From a checkpoint of a small transformer trained on Wikipedia: no biases in attention or MLP, 1403M tokens.
MLP neurons of a small language model. Each row is named by its layer, matrix (down: output weights) and neuron, and shows model dimensions 80-271. Each number is 128 + 32 x the weight over its row's rms, rounded and kept within 0 to 255. Numbers have three digits each. A neuron's up and down rows have the sign that makes its largest values positive.
After each neuron's rows, "raises" lists the tokens whose logits its output raises most directly, leaving later layers aside.

L11.down1085:163076148173126103146101166146161122141155175100123138170090127142148106129079114134137127143152097159115153174185124110090106144157122172160177103135102013137107128140156105141179091146070134108135106135137132151134144122204236135104120110163109122148161112158116140124120101114115121107097162096138093132151153080178147108110177119145065101134087146126102159162102220152192145111125088138083168134131084131138130162130120138096111161123108127127119165132135129122103178128142135118152185113144132149074159153133123098107181148094110127077137119162123090116184108071120147121
raises: "st", "nd", "rd", "ster", "d"

L11.down467:160034158161145136151117173157079191137105138140142091153098152168118177134094161111090173168079165154076130098105108114125083103164140142131161084147213191145135111150177114104085126115138057121132143138123111131138077098225123151118203119155074096126121123164133153115205070140198172115078151137110153108148132126194110098171165119146151097119091121115134152159161108123184137122147164109103168182130150104155142168154172158152125090105123138132089167083110111146140080081184123113139066159142149129143123123162155148161127081159105132116162068109114149124127159209181134138
raises: " included", " includes", " consisted", " contains", " functions"

L11.down1245:118109067081112168130144159113105162122104151178097132152150106155142107083137150089132113120142119105130122114160182090098147084145142117104095128092146139175079115154183106051059087157111137128073120143164104160178135119070131114127085068133115153089120111131134124072110120163094139169110187151106142168187158112147180096103096096098102123129163200114138182139132134147111170212136114130127151118119110128159126171076123115129104078100124145118170147156140185077086140111152084171135141112085125112128106077169165095110181058136157152113122116106106123157124131119086092187
raises: " whom", " which", " present", " whose", " today"

L11.down1747:122126131114153118128115111123089055154094138133116101140116121141108183080106120117088184134094168115118193110110151101158133106100131151138104195095137137109183145118152127167158161136145110165181163102133151089129104115147106093175138145097140141187135141111110121125112136124132110130100139136075132162160147092136135115164135084135185165143170147182131121069105089121057074073182133125146123091117125169150071105145082146122140082120104169113140115084095126175073068160149177122108125156148097123146215069123148212082133118132109158082180115131127094107127140115109095093
raises: "izes", " his", "ises", "ise", " her"

L11.down1320:070127102116103058112130138106023135191144101081120156107112130143218067163107062181101081113080134117090159063113053155140113130123082125093123104121142108104101119169124111119115151141148133135092204084086149110100163093098055116149053092161130182168137046157122100117114148175145111132104185096219123085091113129156062126132175088126125127164110154124109071024192092083091127158030091131178079151128102097096125115165110116121120181142109124138128195143178119156073129107186118104109079140098098134155129159175162134167112142171112147106120073105156095141080123138158085187
raises: " left", " centre", " center", " right", " moment"

L11.down1595:103099167135138168110187152078122124067101151136166100175142069135135119081108102161133099095171106130096138141179181101195134151059146132140103058133178169157084136116146166123155129121176152142143094131127127111088128074171115164094143111088165125135183151096120118101134094093083168043108126130100198068131138166180103098180153109105093110112140162085125090150155123178056169204139123134124087066145133081189177166119140150044143140136128091170123093151160106106108114105161100180118112107092124087135132127143125128077141120238073165129100169126131098098156163143134170107
raises: " basketball", " wrestling", " tennis", " relay", " baseball"

L9.down2159:159174112141107148122142102128133097123140083113135131102152091162103062179155124060105154113103147110184150099105078159143173166062129156146163099114071149169088127142156119127117120202136075114151146175115158146110100167142088148067135135121113068167117095144080091105143133177142121116156119090090098129144124152178115160094138138194149171175204148129139095129080104128099109122147069137142121107146183123142162115123146109067138093134084134093140143100115100131139091166086145106119110174126159151078142157102174114138079178103118181145088125061119140098144118111117136066
raises: "hip", "ound", "ide", "aur", "erv"

L11.down1401:147136091110115089095106143105161128144161117115115133123132098146126142140113154131111126156142140116122133126139152159188115169131082168112146126066123118113127136114029110131140102098149116102148191064124158169118178110129094193098069074135076161134128092111130134147135138137100072109127126101138093155151145161174124097147173109161136173099215148106131068081193150088095077171149080136180072120211089151177179170159142110094090118051162124178085201150086109162122099124076063101106116092117102118130072150119086146135134125182141153138128040151118122123121086116108127129
raises: " ", " around", " years", " c", " between"

L11.down217:157078085109132113150178178146104145192135124168127163160134185169108130143129136107125153114087113123159133083166149148081095087171096190152098188098094190113104152161161117061137181104157168134135090176165137159142128100152165126100145081132136105187126121125120119185149160075170070108176132168116175138140147129125143163189109139138123107153133088122121125098140192159083112083164131176138125086117120126150148097175130169070106148151116121140094135168119124177108084136164076135121130117188143099137106145184144150119186101140138108140140104109137073113150152120141144107
raises: " Most", " most", " highest", " top", " Top"

L9.down125:106172120115108098178123164163095105191132123123143090093155125070135152097091161095158131098091090139164153151126104134072110175085091080121073137073186205111121120180102123083096146143104144109111109077109130108151122172076138115182094098098063119083097145224085116130108119116124112100137115080130193075119094117091067133196205120109100144102129133091088134154113135102135099147091102133162129125093115105134115164121097105139136095123132105200143136109127117127129143120099130100079088156141149080102158102133179112048143139095148104170121149037101178164121101151086153147
raises: "There", "===", "====", "Histor", "More"

L11.down161:094078154096140112095109109178156107125091101146140128139160160097084086112136113092164117136127116165118073129176097130113120154163046098094161133148159062122108161118081147103136093144117150105150110132153122060185153137149125180141119130141102195152127112100153195108149081168072156159134163123122154064148135104130151110105139075119135101176113155093107157115154060119133178184086123157105141120119140156144070192111158134097088149126103114121129152173147169134125130125110061130149164115115126135118127130123179182116064068089130091129127124137134159157086175082108215105
raises: " by", " By", " year", " above", " here"

L9.down988:175124110137058119159117074104199149170079074122071093111122129158132149181095135166091095097128143116138138172110142195087132096174168147129133173216155125116084159187154159138145101149103127129128137084119134078115160152091132166098107142071166197121194138136113144147126103085184113167113170139135121131134115163127107146151159116065155087150085145150101111149123133100175099099090162098123168099116126145140133089176111165154090113137170104109176116122093097075095147143109118130153075094076119083108150115193159097155135100134131119104167147160158120140119194138107142164
raises: "There", "According", "When", "Histor", "=="

L11.down1060:086084094076117136128102135120187114109152122141155119150107184071077067134119110135117105149123086185064106114121128140126133101122126094142162085131126070153091125184109181093105107141139166149100130155133192184107118158139131169121197176168106122188099132140143109168162132131140112112192114051109085153187118168113136141070133177075051107147144136070176076140152125085114120166155144081120197118158090084128083143117129083112130131135111090107155109149126156129112116078102126129149125146097144135122109143093173145159112156126089152084145067100165136135164144108142143141
raises: " enough", " while", " despite", " with", "istic"

L11.down2:145146106122093149092068117120145144113144109119124154100167119154157067127177126078132078112088074157125173124207135126149152079145110114068119105123139192128117075098155093110206115146144122123103161097119083073124124093165017160145118122045148182150135088131126137105086144122116130122127134173116143150086170107127172144134152142152087118110103088143135156119163133102100138150187133094140077069118143139130116164159160209140074094101123175123111176158139092149159101103110056140106083171093151119125164089150074095177132178155165121160085134137093062116143011150084186085
raises: " to", " back", " into", " forward", " away"

L9.down682:182243108068109142109127129142173146114164209145099101102163142145136174112141177162093121089136152096112175157145118123138115098115141155147123135113088082120162111156173124144158061165184150103033167125126135079183116153142102100151115133126092160126116069119131105126121186091142133125160140140189129190146089149158153090113146166194189106089231147118115094148116079128131124098215066107138153123106146117160136127111132090152164110133099128123146081078109079049146207153106154093165099172127105080116126151099130090064162103138135109146114131168155142126135068144118072155
raises: " whom", " which", " regard", " its", "ward"